config.toml
n_layer = 8
head_dim = 32
vocab_size = 8192
norm_place = "pre"
qk_norm = false
init_std_qkv = 0.024
optimizer = "ademamix"
lr = 0.000433
lr_head = 0.00759
final_lr_fraction = 0.0
seq_len = 512
train_tokens = 381000000
steps = 5814
MLP neurons of a small language model. Each row is named by its layer, matrix (gate and up: input weights) and neuron, and shows model dimensions 144-239. Each number is 500 + 40 x the weight over its row's rms, rounded and kept within 0 to 999. Numbers have three digits each. A neuron's up and down rows have the sign that makes its largest values positive.
After each neuron's rows, "fires in" lists the words (lower case) most often at its 100 highest values on Wikipedia text that the model never trained on. A number after a token or word is its count.

L2.gate244:522585456542499502508545445492462477467517463578605483460452532462522391409478491495519527500448503509462502409519472521434556468443444472516530477466555496480424483555496562524553486573461486536494486474491476494582568535442485523486539483498465525453547521512553527521471481509504421494
L2.up244:507556500514493481493536477479481506488503487534462477516484535455468438468548518509486518474432549496526480505535492477475477489444495553489474539573528507489464493513536557466477507532528503421516503492540524490556539515469601514515515427498520564448489512547517480440443374502465496547
fires in: "up" 19, "world" 18, "with" 10, "at" 7, "off" 6

L2.gate136:459472506478494500452461472467456479428509465475592569470469468536499474454525499491435571490437465440481441470505547490486474485522501524474437515534518445533468463509498521483498455527389472507448494463554484498474531491478492417512483503483589438564522524510540480487488486529454500447
L2.up136:494491412515506484492523468416559483419501428448567491445513413509544456480515460484486554533459491480449453506514512439504504515454526468501363495481414453559464430498504448537488577546480555585507505513477527463467509534426442512524495520530527507625553550545461471534541503473541508505
fires in: "north" 19, "western" 17, "central" 11, "eastern" 10, "southern" 8, "west" 5

L2.gate408:534484486412508492501406573511529503480514428479436478476455572481519572500529529602507452487497426525494470487451517507463514476552502482477463499485428542434501517544499524532551429488560550516509513499542489543507538428524500533536496538551467536515490525453528582488576498524495444538
L2.up408:542456504514503424484436518513477571473511453491479410543426496466398416526435487518546545489547484503460487459516546489473526464475453494476503426578513530387498518467418454508552450541552539460548407488482598517475526476504474467452511484424491543532528470520494530492476412471547482530
fires in: "february" 28, "december" 26, "november" 17, "october" 13, "january" 6, "by" 6

L2.gate491:494459537471576478527524492557438506587523558560519536461544458524483519538592502514550416528472506477457525507392506488500480498524552500460530472499572515512508469475474504441480474501506446477457527504439505447456437493462500483499488525533455545592548457465514444570448573446562469481
L2.up491:477443569479504479529512488483461432458503552478551542476508491482538519506520537571529488452526493501471485502455575449415493500557513534485515488505564485505517523514499542481555418435528511519503493483406477533464467526507384539410482546464452531552549450496474521487463487518435435508
fires in: "one" 30, "four" 10, "two" 7, "30" 7, "des" 5

L2.gate451:559447554516503499483566486492615546514511526496555460540434453516563507526475444564414556467522449487460520528534395484520486528453479490455464462456401475424521484423416451529473560455416478496556534504516484478443479539549572542509542450495518478521570536487423500457563522421455557489
L2.up451:465511407503483565452531518421458433523510473539483467429546504407546425530495549478505471492486533559482515485472489546557443514525532490523485510528459516495491506526601490567475453509491526468507581501472503515504578504468508478416430512537515537529467475507477477462535534532487440527
fires in: "against" 12, "announced" 10, "promoted" 9, "appointed" 9, "signed" 8, "won" 8

L2.gate3:556528434414460530465575564491431529497565511463394424517494556469497472592551488540498513472531522513560447512492524532499484558530517538490485438490543464448478470497551473451527437473517518488535508541482512531537494493488499526492532524541553494525514506516467602487462480518511506528
L2.up3:618576503453500457499543477548520506490507477452478458522477534523515440504489460488521456529512522549484508552461538559454468556504508527521490422522531506541548570451547545518595464500595478444501482459520403476520496489483497519482427508490499465575537488481445534443455442476447469502
fires in: "on" 23, "there" 17, "early" 9, "score" 7, "february" 7

L2.gate222:513563582508449473501477476520538481452469440482418549516456539513524523491524479416480559493499496524542506540530454546442529500517506503515438498500508447472509502497434475510536468452438516544485461453582538515499511453477520531480458502445528503581516408459491492557539447431512431459
L2.up222:490455458422468470506490526509474477429544523532509534452512500458476542518533409540452559456488400421495453483600510503467538556458397461511502523423498458565565487477545415545518582487509511464530487480517460499516488514498553520483464495428478557514568456388465533477524456483488588479
fires in: "one" 33, "two" 11, "several" 5, "another" 4

L2.gate668:535499464549437470386509466477544490475535522525530463482501501444452513444568526480497513512493489516476508427476495539501475518486494532543499455493484509496520488532542458478552566552435466498444467508414416531426519568539472498436550543434485530464496492604517508501536466516414522534
L2.up668:504486474530465516464517596535506466491554507497414493495542552527472538572506590498494472502530591519467525487445518468532485463542538434547546500527501555443510472492464446431499499490515486467514572557433491426504562454446483499438516516463536554519440506484583552555495570484509453557
fires in: "so" 19, "more" 10, "since" 7, "very" 6, "after" 5, "most" 4